{
  "d_model": 448,
  "n_head": 7,
  "d_mlp": 1216,
  "norm_place": "pre",
  "attn_scale": 0.125,
  "tie_embeddings": false,
  "init": "normal",
  "init_std_up": 0.0142,
  "optimizer": "muon_variant",
  "beta1": 0.9,
  "weight_decay": 0.025,
  "lr_head": 0.00618,
  "schedule": "wsd",
  "batch_tokens": [65536, 131072],
  "steps": 6525
}
MLP neurons of a small language model. Each row is named by its layer, matrix (gate and up: input weights) and neuron, and shows model dimensions 48-111. Each number is 128 + 32 x the weight over its row's rms, rounded and kept within 0 to 255. A neuron's up and down rows have the sign that makes its largest values positive.
Before each neuron's rows, "fires on" lists the tokens most often at its 100 highest values on Wikipedia text that the model never trained on; "fires in" lists the words (lower case) most often at its 100 highest values on Wikipedia text that the model never trained on.

fires on: " of", " to", " from", "ad", "ed", "ho"
fires in: "of", "to", "from", "attended"
L8.gate295 [135 134 186  83  88 113 136 101  85  63 116 126 152 159 195 202  93 154 136 122 124 167 166 150 124 174 123  80 132 137 134 146 146 120 104 155 151 131  74 168 131 152 136 152 128 125 134 120 189  87  92 103 139 126  67 173 141 112 169 107 136  72 119 160]
L8.up295 [ 98 158 191  95  54 101 100 177 102 120 118 152 169 136 147 159  84  67 151 126 116 208 132 130  59 105 119 141 128 174 126 119 127 122 122 170 161 134  82 139 128 193 157 190 133 109 137 123 171 126  45 117 127 143 161 108 157  77 141 158 117 147 181 108]

fires on: "li", " located", " based", " where", " moved", "x"
fires in: "located", "based", "where", "moved", "allied", "religious"
L3.gate734 [107 148  99 142  70 101  86  96 134 174 117 122 151 102 100 126 139 101  72 154 106 141 110 137  95  82 149 108 116 175 127 126 101 150  93 101 121 165 164 142 155 150  90 164 145 180 135 127 213  90  59  72 122 152 163 152 141 101 102  98  69 160  71 162]
L3.up734 [186 101  93 168 162 138 144 108 153  78 143  98 161  84 153 122 117 147 175 113 122 114 130 138 129 106 104  99 121 160 128 100 141 144 128 121  61 165  97 114 158 116 100 117 102 113 172 137 109 119 103 147 120 173  82 144  78 116 118  92 104 142 104 118]

fires on: " well", " office", " short", "ho"
fires in: "well", "political", "prime"
L3.gate830 [137 115 218 148 175 144 106 121 121 141  66 136  53 106 182 165  91 140 124 142 144 157  98 133 116 154  78 111 131  92  98 105 119 128 137 111 148  93 134 141  59 159  47 125 124 116 141 122 131  80 116 149 139  58  75 159  81 116  82 134  51 114 137  59]
L3.up830 [ 95 105 119 124 120  86 125 140 152  83 125 170  65 131 168  78 111 148 128 116 132 103  92  79 176 135 168 145 162 169 125 173 133 111 166 105  62 129 124 130 124 103  53 143 113 160 119 187 186 143  93 159 157 142 137  53  77 150 133  62 151  79 181 105]

fires on: " German", "se", "ish", "n", " French"
fires in: "german", "chinese", "french", "spanish", "germany"
L3.gate506 [ 71 110 159 237 138 189 157 110 162 160 112  77 100  97 120 221 122 129  87 198 203 132 103 155 130 157  78 152 108  97 194 104 111 107  88 131 118 163 223 115  85 191 147 118 136 179  94 169 107 144 129 168 125  99 135  83  87 148  36  62 146 123 112 145]
L3.up506 [122 149 151 151 183 162 121 126 177 157  94  75 103  68  93 152 104 149  81 147 154 137 140 171 108 112  97 127 139 100 121  53 132 114 136 145 144 120 107  98  57 114 150 165 112 100  95 171 143 119  71 186 163 107 103 138 136  84  64  80 176 135  43 109]

fires on: " and"
fires in: "and"
L8.gate1121 [ 49 157 117 177 103 145 113 124 147 140 128 128 103 126 116  93 135 157  77 163 144 116 143 153 138 139  71 100 100  91  84 133 139 159 190 158 163 157  81 168 164 126 148 150 124  95 114 163 105  67 106 114 116 189 125 157  91 178 172 143 136  83 145 122]
L8.up1121 [137 161  88 164 112 102 129 135  58 161 145  84 129 149 120  89 105 122 124  95 159 134 144  79 153 125 100 110 117 160  70 101 128 112 167 111 125 123 180 159 105 112 175 120 161 174 137 130 194 147 160 142 164 102  91 127 151  97  91 115 160 163  83 107]

fires on: " award", " Award", "al", "ze", "ster"
fires in: "awards", "award", "awarded", "medal", "prize", "garden"
L6.gate1208 [133 110 133 197 181 114 147 171 123 162 130 153 124 170 101 110 135  94 112 130  97 151 134 129 144 147 143 131 145 154 167  85 136 138 155  91 141 155 170 126 215 132  72 180 136 153 142 136 150  58 203 132 119 109 116 124 146 127 165 141 197 113 127 147]
L6.up1208 [128 176 121 143 120  79 108 156 167 123 108 105 132 135 125 184 105 107 123 148 100  87 189 148 122 145 161 146 148 147 131  90 114 134 127 100 164 120 114 193 140 104 145  61  82 155 124 166  93  63  96 116 149 105 124 149 148 113 143 156 164 139 112 173]

fires on: " German", " French", "d", "ck", " English", "ed"
fires in: "german", "french", "germany", "english", "old", "oldham"
L6.gate1206 [142 127 163 158  94  65 169 137 158 204 149 124 108  53 162 113 157 161  96 112 129  99 118 139 122 146 144 164 163  91 120 102 150  93 147 134 102 125 155  99 142  85 140  85 124 129 163 125 110 138  74 139  85 120 150  97  89 145 164 108 101 119  88 153]
L6.up1206 [114 166 115 155 159 133 127 158 131 146 166  52 130 123 117  92 138 105 114 133 148 170 148 183 123 168 149 183 111 101 142 148  98 111 159 196  92 158 122 161 112 128 135  94 167 157 187 149 134 138 117 146 130  57 138 143 148 137 141  79  80 122  82 147]

fires on: " Army", " Division", " Party", " League", " War", " region"
fires in: "army", "division", "party", "league", "region"
L2.gate1023 [142 100 179  92 123 174 162 133 138 148 125 113 104 117 110  88 112 154  74 189  65 106 152  70 143 134 122 118 160  94  89 167 117 173 147 104 117 153 147 128 148 164 131  92  99 146 142 134  67 150 142 164 113 133  66 130 118 106 171 114 166 144 123 133]
L2.up1023 [152  84 193 128 115 185 105 145 145 147 131 106 122 142 136  80  91 171  60 142  59 127 135  67 140 134 138 121 149  87  97 127 128 157 154  94 103 156 143 132 140 178 118  70  88 112 113 135  60 145 128 137  86 142  65 119 142  90 155  95 160 148 125 114]

fires on: "ed", " was", " been", "un", "ated"
fires in: "was", "worked", "been", "lived", "played"
L8.gate347 [107 114 119 127  97  97 124 121  85  44 170 104 143  66 143 102 171 139 176 146  69 155 132 135 112 122 180 175 172 157 223 159 126  95  98 123 171  49 102 106 159 197 112 118 172 114 157 139 153 161 141 134  98 156 147  88  88 118 110 180 147 161 121 166]
L8.up347 [ 85 166 111 106  95 124  84 147 107  81 100 202 137  89  88 193  91 133 119  90 144 143 139 163 119 145  91 120 135 107 136 155 126 146 115 121 170 141 171  22 153  88  92  99 129  81 227 145 114  79 148 124 142 137 122 147 103 149 131 155 150 115 105 154]

fires on: " by", " from", " of", "rom", "hi", "D"
fires in: "from", "by", "of", "also"
L8.gate644 [138 119 132 147 132 141 103 199 165 145 100 170 161 167 156 141  90 163 115 199 193 112 115 167 122 212  62  65  55 123 134 128 131 140 142  96 170 137 144 126 174  53 143  69 175 130 157 140  87 129 115 155 105 149 141  76  51 116 117  85  94 133 168 176]
L8.up644 [ 98 132 124 108  84  80 151 130 133 123 145 153 140 156 118  76  78 148 162 157 127 137 132 169  96 160 148  74 160  78 136 119 131  84 156 129  99 106 111 152 120 130 165 118 112 155 165 158  92 109 213  96 183 131 117 115  82 164 155 138 127 118 126 158]

fires on: "est", " most", "st", " first", " only", "op"
fires in: "most", "top", "first", "best", "only", "highest"
L6.gate549 [125 109 142 121 131 149 122 178 131  91 128 135  84  86 131 106 146 116  90 143 124 147 120  94  92 136 123 145 135 161 116 114 136 107 122  85 163 133 157 158 145 134 105 125 153 138  65 115 114 181 137 175 107 104 127 125  58 126 193 135  70 172 130 183]
L6.up549 [194 154 136 157 129 149 100 160 103  60  95  36  92 150 120 134 102 177  95 143 149 148  96 105  83  98 112 166 130 125  86 108 140 127 145 108 120  95 132 131 155  90  97 149  59 141 116  71  91 105 115 141 192 100 131 131 110  87 127 159  96 131 116 171]

fires on: " with", " as", " into", " by", " through", " of"
fires in: "with", "as", "into", "by", "within", "of"
L8.gate188 [ 95 137 142  77  74 106  87 119  94 167  75  73 176  94 146 113 169 168 155  94 126 116 170 139  88 197  84  95 180 159 147 179  96 140  86  78  48 155 149 238 178  66  95 196  74 130 137 177 144 113 110 134  78 117 123 224 109 149 122 137 132  86 109 166]
L8.up188 [198  99 139 162 126 119 160  94  81 134 131 139 134 186 111 136 147 130 139 134  99 169 145  96 132 107  92  84 143 117 149 138  73 161 135 139 156  96 181  91 151 107 114 175 124  85 127  83 132  99  85 143 160 172 124 146  92 107 167  77 159 121 140 141]

fires on: " to"
fires in: "to", "tons", "top", "tomb"
L6.gate944 [113 153 103 137 144 108  66 108 113 101 137 101 136 138 110 155 145 166  99 149 146 154 148 135 133 166 178 151 190 102 180 164 117 148 120 129  86 194 125 151 119  62 153 214 156 102 118 106 127  53 169 153  90 100 144 191 187 109 215 137 100 114 104 124]
L6.up944 [141  90 149 154 133 106 160  77 100 160 140 209 127 115 120  98  72  85 158 145 110 163 144 128 179 130 177  38  88  81 173 118 181 127 146 122  69 116 111 126  70 124 148 117 131 136 144  83 119 145 115 108 168 155 161 102 110  97 133 149 169 159 110 121]

fires on: " so", "born", " very", " built", "mm", " Order"
fires in: "born", "very", "built", "software", "order", "social"
L2.gate1177 [121 172 121 121 122  87 110 162 149 119 108 133  66  96 162 115 174  98  82 176  87 130  90 126 106 188  97 162  96 117 149 109 130  72 176  69 135 141 152 145 121 128 112 117 149 116 161 119 109 181 108 142 154  90 121 121  70 102 103 126 170  98 157 106]
L2.up1177 [ 99 173 118 112 134 125 106 141 116  84  93 185  76 113 120 105 161 137 127 144 163 154  78  96 126 158 140 104  86 138 132 113  98 152 186  95 145 161 121 168 146 106 150 107 116 113 127 119 122 166 160 160 160  95 129 149  95 154 119  89 167  90 133 140]

fires on: " is", " can", " are", " may", " will", " would"
fires in: "is", "can", "are", "will", "may", "would"
L2.gate408 [194 138 224 112 134 133 145 155 137  96 102 155 143 131 119 128  47 154  65 118  98 151 127 134 136 126  97 157 146 106 164 166 120 125 172 159 159 132 194 173 138  84  59 162 153 159 193 123 162 113  81 128 154  82 109 177 125  74 179  75 117 155 134 152]
L2.up408 [127 174 121  95 185 133 141 182 108 121 126 139 128 152 157 153  94 164 123 232  87  88 139 148 116 108  76 158 147  97 101 132  76 181 103 149 168  66 136 130  90 140 175 125 168 134 126 108  99 176 197  69 106 115 160 149 103 171  62 180 117 117 118 107]

fires on: " She", " after", "After", " First", " free"
fires in: "after", "she", "first", "free", "sheela"
L2.gate56 [134 110 167 116 148 150 153 187 183 135 142 116 139 144  98 105 213 137 110  94  77 121  95 144 138 155 170 114 157 123 143 136 101 140  96  76 152  92 103 124  99 126 122 109 117  82 100 170  72  93 117 107 134 125 126 136  72 220  80 124 140 137 131 112]
L2.up56 [141  99 139 160 122 161 161 163 155 142 123  73 110 117 163 109 187 133  64 167  90 150 138 110 142 184 132 130 165 106 134  86  93 153  59  73 109 118  60 130 128  63 131 183 150 157 121 160 111  83 117 128  94 182 131 177  93 170 167 146 144 154  94 124]

fires on: " to"
fires in: "to"
L8.gate235 [112 120 169 128  80  74 176 146  86 180 120 134 129 120 187 134  94  83 128 180 131 142 166 101 147 118 140 117 186 105 125 148 121 110  91 141 142 179 140 118 115 121 140 132 114 124 146 134 113 121 174 144 109 151 159 120 101  96 100 125  87 167 143 121]
L8.up235 [106 111  91 108  80  91 145 144  88 149  90 123  97 124  99  97 193 141 135 159 135  77 128 128 130 150  86 136 226 133  83 127 108  93 145 174 193 199 138 131 134 157 110  86 110 174 126 167 131  84 119  86 111 154 131 101  87 122 118 112 122 131  59  75]

fires on: " of", "le", "d", " T"
fires in: "of", "athletic"
L5.gate149 [128 115 119 123  90 126 148 146 107 103 131 143 187  36 130 122 152 154  65  83 125 224 105 133 135 116 136 179 103 149 126 121  93 108 127 132 161 124  68 118  99 154 139  55 173 132 103 169 203 141 138 221 203 127 123 126 138 125  98 121  98  99 156 131]
L5.up149 [123  94 103 145 124 111  79 120 125 161 105 105 166 106 153 183 103 106 108 100 102 130 148  98 175  56 132 134 132 174 157  96 134 158  88 111 114 143  72 141 146 167 125  19 101 165 125 128 191 190 121 105  81 125 147  81 167 135 127 164 147 126 146 139]

fires on: "re", " for", " For", "for"
fires in: "there", "for", "more", "forced"
L6.gate823 [108  96 172 134 132  73 121 158 175 149 153 163 141 127 202 145 178  92 131 121  99 187 110 104 105 179 109  85 149 210 160 152 117 176 108 169  63  86 123 161 164  97  63 100 129 111 138 137 137 176 104 142 169 104 149  84  70 144 146 123 115 127 135 189]
L6.up823 [112 114 160 105 144 103 106 121 159  82 144 123 116 125 152 149 121 123 113 139 101 172 139 125 155 106 142 155 158 171  52 142  43 137  85 158 137  87 143 132  69 151 122  66 114 156 112 175 174 107 219 128 108 147 118 117 128 124 147 117 117 135 148 146]

fires on: "al", " Cup", " Award", " Championship", " award", "ship"
fires in: "championships", "cup", "awards", "award", "championship", "medal"
L8.gate486 [ 76  89 124 145 169  71 168 156 145 131  99 118 158 145 130  91 124 168 143  94 135 162 165 150 131 109 182 165 153 153 118 113 150 106  77 126 171 220 109  44 197 103  76 115 136 155 138 147 134 106 167 144 154  94 145 132  77 125  98 149 140 136  98 143]
L8.up486 [155 124 131 191 116  84 150  89 118 172 168 118 106 137 167 138 103 148 141 202 110 130 145 150  75 157 160 102 178 143 181 158 145 104 199 136 132 153 122 117 160 136 108  87 122 160 117 147 139 116 136 154 101 116 144 144 136 147 160  71 167 145 103  98]

fires on: " while", "ce", "o", "le", "ough", "ite"
fires in: "while", "since", "also", "when", "despite"
L6.gate455 [105 112 125  62  84 154 132 158 110 130 178 116 138 184 153 116 106 205 175  99 146 110 118 191 122 133 133 107 140  70 190 166 161 117 125  82 143 101 120 160 140 178 118 140 150 201  82 117 160 104 170 108  62 141 103  78 120 127 118 178 102 101 176 182]
L6.up455 [102 140 103 124 111 168 131 135 142  64 179 124  68 133 127 156 160 100 105 175 146 202 145 132  79 158 151 120 138  98  98  46 158 109  73 118 136 152 152 132 121 100 152 100 131 162 108 102 110 116 199 153 135 134 155 130 102  96 127 160  69 166 150  80]

fires on: " first", "st", "th", " second", " First", "nd"
fires in: "first", "1st", "second", "fourth", "third"
L6.gate158 [110  76 128 143  50  85 136 126 191 137 164  94 185 156 116 141 113 146 145 130 135 147 126 138 108 150 155  90 122 145 176 122  94 135  55 117 133  96 147 152 111  99 107  96 154 117 155 166  90 166 107  66 180 117 115 151 105 120 131 168 108 136  91 137]
L6.up158 [111 109 138 178 143 150 143 169 142 146 148 143 130 137  96 162 136 139  59  92 130 205  88 149  88 171 128  87 158 152 213  98 169 135 149 109 109 101 160  96 141 117 124  65 116 119 118 109 137 178 128 128 226 160 149  94  90 108 129 133 172 162 125 144]

fires on: " not", "t", "s", "ver", "out"
fires in: "not", "t", "never", "s", "always", "without"
L6.gate1 [134 150 181 156 102 113  83 133 115 180 171 171 160  98 134 135 126 111 163 223 167 110 103 162 140 129  69 131 156 125 106 147 139  16 131 107 140 152 177 109 157 140 113 104  93  66 186  86  85 144 159 180 147 116 174 178 103 136 151 106 108  63 175 167]
L6.up1 [124  87  77 101 157 125 121 155  99 153 233 116  97 118 124 106 111 124 141 124 161 116  97  95 128 146 170 133 145 139 143 122 126 175  84 155 124 179  80 146 160 159  65 104  92 126 154 140  99  94 140 156  46  94 124 104  54 115 101 140 139 117 126 139]

fires on: " between", " each", " when", " where", " because", "ed"
fires in: "between", "each", "when", "where", "because"
L2.gate491 [ 93 186 146  95 134  87 131 187 140 114  59 130 152 160  99 156  78 131 120 113  81 128 156 105 134 120 101 171 104  82 159 148 119  74 112 164 200 106 169 137 120 121  91 194 111 128 110 161 147 147  66 144 109 133 178 119 214 125  76  97  93  93 143 106]
L2.up491 [144 138 120  84 158 101  82 165 162 178 117 145 169 115 105 128 159  72 150 105  95 166 136 171 100 141  48  74 139 143 179 128 126 105 103  98  58  89 140 106 104 129 117 109 116 140 152 136 123 145 110  57 117  99  79 121 156 176 123 103 139 155 132 169]

fires on: " June", " April", " May", " Jan", " Pat"
fires in: "june", "april", "may", "jan", "player", "january"
L2.gate729 [156 103 151 123 138 105 182 151 117 117 149 142  56 122 190 129 154  37 128 140 115 149 155 155 121 155  89 122 112 121 160 140  99  96 153  80  86  54 146 129  55 147 131  87 160 102 110 136 100 107 143 172  95 119  96 100 140 143  94 116  89 200 187  95]
L2.up729 [139 187 109 139 117 100 184 113 108  98 137 144  93 132 102 118 150  47 129 170 135 144 102 135 143 149  65 111 131 173 122 140 100 156 109 114 125  63 135 122 124 172 120  50 130  84 123 110 132 100 137 112  82 134  96 115 157  94  95 145 122 203 177  75]

fires on: " take", " took", " based", "0.0", " built", " military"
fires in: "took", "based", "0", "built", "military"
L2.gate1191 [154 144 120 123 137 114 126 121 179 137 127  93 110 124 101  87 169 108 102 130 109 149 139  85 167  96 157 156 147  50  73 164  73 141  81 145 116 163 106 169 115  74  73  79 192  63 138 118  85 162 129 104  90 146 130  93 121 112  68 131 122 126 106 104]
L2.up1191 [155 131 104 121 119  91 136 111 184 112 100  56 124 142  76 113 151 125  96 146 108 157 128 107 133 132 128 157 142  96  94 152  72 152  80 188 148 149 103 169  95 152  45  76 150 105 137 131 107 138 164  97  94 151  76 100 194 150  92 124  97 127  73 120]

fires on: "1", " 1", " 0", "3", " 4", "0"
fires in: "1", "0", "1st", "4", "111", "3"
L2.gate518 [112 102 198 101  89 161 131 148 106 106 146 128  96 165 100  94 131 138 138 153  73 125 127 163 128 129 130  85 100 124 106 201 120 117 161 155 134 169 115 130 148 112 163 102 148 166 111  92 135 159 202 198 157 185 137 154 166 151 139 187 132  99 132 130]
L2.up518 [114 111 192 124 130 137 128 129 103 121 146 148 107 162 105 130 132  97 144 150 117 103 116 159 102 125 127  98 133 124  74 144 116 140 182 186 188 135 141 129 139 136  81 116  94 173 105  86  97 160 166 171 158 153 192 143 145 180  97 161 145  87 167 121]

fires on: " was", " is", " be", " been", " being"
fires in: "was", "is", "be", "been", "being", "example"
L6.gate616 [126 154  92 114 139 154 132 146 116 133 129 149  86 126 138 130 109 160  90 145  75 123 165 163  79 137 138 136 130 148  94 171 118 134 110 144  88 174 131 120 124 164 114 161 145 119 136 192  91 131  90 150 112 135 165 131 158 113  76 153 101 120 155 153]
L6.up616 [ 87 120  99 117 179 105 153 126 124 150 112 133  89 121 142 189 160 138 149 146 114 177 169 173  92  72 146 120  81 140 146 192 138 129 144  65 174 167 115 126 166 103 110 140 114  94 138 205  95 125 180  76 122 110 135 147 113  84 136 150 176 173  65 115]

fires on: " by", " for", " as", " with", " in"
fires in: "by", "for", "with", "as", "in"
L5.gate200 [146 141 161  83 138 104  73 144 128 107  97 155 147 144  88 167 171 152 147 158 109 129  98 174 116 198  69 120 183  99 136 103 149 143  96  78 162 167 165 187 161 142 137 155 144  94  54 165 109  80 151 154 169 132 107  87 172 138 163  78 114 101 125 145]
L5.up200 [127 131 104 114 141  58 141 172 193 160 129 184 149 173  85 115 131 168 120  95 121 143 100 117 143 122 119 125  94 148  54 134 120 169 124 158 179 185 145 133 106 135  83 113 147  64 115 203 131  95 166  90 147  73 125  84 100  83 135 122  81 116 157  89]

fires on: " record", " m", " Championship", " album", " Center"
fires in: "record", "m", "album", "center", "championships"
L2.gate1120 [ 80 140 136 119 138 103 180 164 130 162  91 126 129  56 135 122 167 141 167 180 103 111 161 114  85 132 113 133 140 116 136  97 128 108 131 169 155 112 149 106  85 126 132 166 124 101 101 171 132 137 144  98 123 164  90 146 148 153 180 131 171 177 182 174]
L2.up1120 [136 177 182 113 124 101 192 143 129 153  96 109  83  69 101 113 153 134 152 190 114 109 159 115 139 128 152 101 105  81 141 116 152  97 186 139 150 109 114 121 100  97  94 160 143 108 129 202 136 141 167  69 135 125 136 167 118 126 158 132 148 167 141 147]

fires on: " would", " may", " will", " has", " have", " can"
fires in: "would", "may", "will", "has", "have", "can"
L2.gate767 [145 160 114 116 173 164  75 148 149 116  89 139 154 112 109 138 108 106 163  97 137  76  89 196 153 183 155 139 174  89 163 200  93 163 127 128 178 130  89 155  94 170 110  82 133 102 173 156 153 100  72 119 151 121 103 148 128 134 154  61 167 140 140 122]
L2.up767 [146  97 162 116 157 189 122 147 176 107 103 109 162 108 122  97 117  99 167 177 140  80 107 201 138 152  99 115 163 140 125 156  84 134 126 127 207 102  39 127 104 149  65 103 140  69 134 139 210 119  97 130 136 184 179 193 153 111 181  97 126 149 186 143]

fires on: "row", " United", " County", "low", "61"
fires in: "united", "brown", "county", "1861", "crown", "town"
L2.gate1194 [139 182 146 160  98 116 171  59  48 169 157 154 135 126 121 148 107 171  98  86 139 176  80  93 115 178  89 160  83  99  95 190 176 165 156  91  92 132 136 127 141 158 126 142 154 115  98 153 110 159  91  83 158 158 191 164 125 157 151 137  78 104 130 133]
L2.up1194 [146 122 138 144  90  76 183  40 113 121 183 156 103  89 184 143 114 156 104  51 150 124 113  66 153 102 114 172  96 110 140 137 200 127 192 130 102 135 138 140 115 148 129 130 157 160  80 169 135 123 133 103 121 154 186 151 123 125 164 103 142 130 114 123]

fires on: " New", " the", " San", " Charles", " Ju"
fires in: "new", "the", "charles", "san"
L8.gate896 [ 79 180 140 134 138  98 115 148 128 133  53 108 104 124 142 153 109 100 139 165 113  35 171  92  42 147  49 112 180 140 125 107  95 161  99  85 151 119 130 145 124 138 196 109 160 175  85 117 115 103 172 129 135 105 147 144  98  86 154 124 127 137 121 160]
L8.up896 [140 126  85 170  70 150  81 168 109  90 120 145 173 146 147 115  90 109 176 215 105 170 128 162 123 121  89 166 108  82 112 133 124  97 120  82 123 131 139 140 145 108 120 129  53 119 152  97 144  97  89  82 142 115 113  88 125 110 194 118 109  94 144 104]

fires on: " United", " count", " County", " 31", " Town", " City"
fires in: "united", "county", "31", "countries", "town", "city"
L2.gate396 [171 127 135 128  89 128 189 122 104 148 138 149 124 121 162 116 146 150 111 150 131  89 100 138 123 145 177 108 193 146 116  82 134 101 148 115 120 164  70 195 160 165 141 169 104 155 119 142  79 166 104 109 109 119 100 135 101 107 138 123 106  98 161 132]
L2.up396 [204  90 209  52 140 109 196 121  63  95 182 142  87 105 105 104 105 112 170 183 121  84  86 139  98  75 191 100 150  98 119 143 114  98 152  98 111 164  81 169 188 148 137 150  93 137 159 128 125 148  79 126 124 128 158 190 134 139 185 156 183  56 140 145]

fires on: " and", "b", "a", " while", " or"
fires in: "and", "while", "or", "when"
L8.gate758 [147 143 166 160  90 103 109 149 136 104  89 122  86 179 104 141 156  94 173 107 164 181 180 202 155 144 106 122 107 132 134  97 151  84 124  62 119 133 153  91 132 147  95 139 207 117 155 136 124 123 105  97 106  99 130 108 135 147  90  94 104 177 100 136]
L8.up758 [101  75 104 181  75 131 167 151 187  91 102  99  74 198 105 121  89 157  79 134  72 133 132 146 158 139  96 149 127 133 157  68 137  69 159 132 123  48 159 119 150 142  80 124 179 119  91 100 155 162 131 156  88 161 152 120 136 111 110 166 106 194 167 186]

fires on: "ed", "now", "ta", "script", "he", "ce"
fires in: "succeeded", "details", "now", "preceded", "description"
L3.gate740 [ 70 123 101 146 162  87 131 124  89 150  66 115 135 122 141 134 142 153 144  54 137 143  70 135 161 164 146 124 155  70 148  74 100  89 168 130 150 149 108 141 184 149  95 126  91  99 134 131 204  87 121 141 143 154 145 107 134 137 116  66 119 100 120  80]
L3.up740 [120 131 172  97  89 118  89 102 113 121 156 116  92  72 158 107 169 131 112 140 139  95 152 125 103  87  86 139  91  93 118  95 112 127 138 145 115 102 165 117 121 160 154 133 132 132  96 145  81 113 131 127 124 117 117 126 146 144  79 116 101 174 107 175]

fires on: "ce", " military", "ed", " Army", "ry", "ary"
fires in: "police", "military", "army", "infantry"
L6.gate488 [140  93 199 164 130 152  96 120  82 114 157 173  95 165 149 118 100  99 121 103 111 135  75 146  69  60 179  97 126 121 147 130  91 109 111 129 127 142 135 136 132  89 134 135 129 127  69  95 128  98 123 134 172 108 192 152 125 178 108 125 147  68 154 131]
L6.up488 [213  87 160 137 147 190 140 124 122 153 146 102 158 130  97 140 120  85 122 130 113 172 135 186 107 128  95 129 135 129 132  86  77 174  91 134  78 167  49 150 145 171 148 120 142 105 112 140 128 154  81 138 177 103  76 109 120 160 137 124 182 126  86 138]

fires on: " and", " or"
fires in: "and", "or"
L6.gate758 [ 73 154  67 160 108  83 136 155 164 140 168 152 149 183 119 106 157 126 149 199 127 130 177 140 130 128 101 164 172 146  87 129  80 107 112 121 108  99 140 122 144 101 149 179 151  99 179 117 171 116  77 147  73 122 149 154  71 157 141 188  47 147  19 165]
L6.up758 [143 153  99  95  99  96  82 183  65 179 142 170 142 187 158 100 154 113  67 132 193 161 157 146 164 146 108 139 120 208 174 133  67 188 163 173 212 109 119 168 139 145 164 129 136 152 145 143  51 141 126 131  93 144 150  81 132 118 134 123 100 115 158 139]

fires on: " where", " before", " until", " when", " around", "if"
fires in: "before", "where", "until", "when", "around"
L2.gate1047 [111 155 135 138 101  89  75 115 160 128  38 120 141 152 103 145 173 167 134  80  92 171 158 186 106 121 120 129 232 157 211 160 160  87 114 127 158  76 174 161 127 168  78  98 166 152  98 131 143  93 141 127  85 102 110 115 144 202 102 104  67 128 133  44]
L2.up1047 [135 105 135 116 109 127  62 143 125  73 102 147 158 154 126 202 110  59  95  37 162 177 147 148 112 106 149 147 149 113 209 151 183  51 109  99 145 121  94 193 137 132 112 127 153 168  70 105 138  97  72 136 117  93 120  84 175 162 143 123  86 138 186  95]

fires on: " sign", " design", " record", " engine", "ign", " production"
fires in: "signed", "record", "sign", "design", "production", "designated"
L2.gate35 [144 161 156 121 143 136 132 125 140 150 119  73 131 165 145 129 151 146 144 127 164 152  91  59  96 171  88 145 131 133 153 143  87 125 125 139  42 124  88 134 113 112 149 120 119 133 111 212 113 122 158 155 129 115 150 121 174 144 126  89 162 177 131 148]
L2.up35 [112 152 116 126 114 173 128 177 136 126  90  76 140 140 164 181 130  76 138 116 159 135 184  90  92 172  95 138  85 117 152 151 164 130 129 112  89 142  65 138  91 115 105  98  94 135  81 154 161 145 157 129 195 101 107 137 123  80 143  90 181 213 113 150]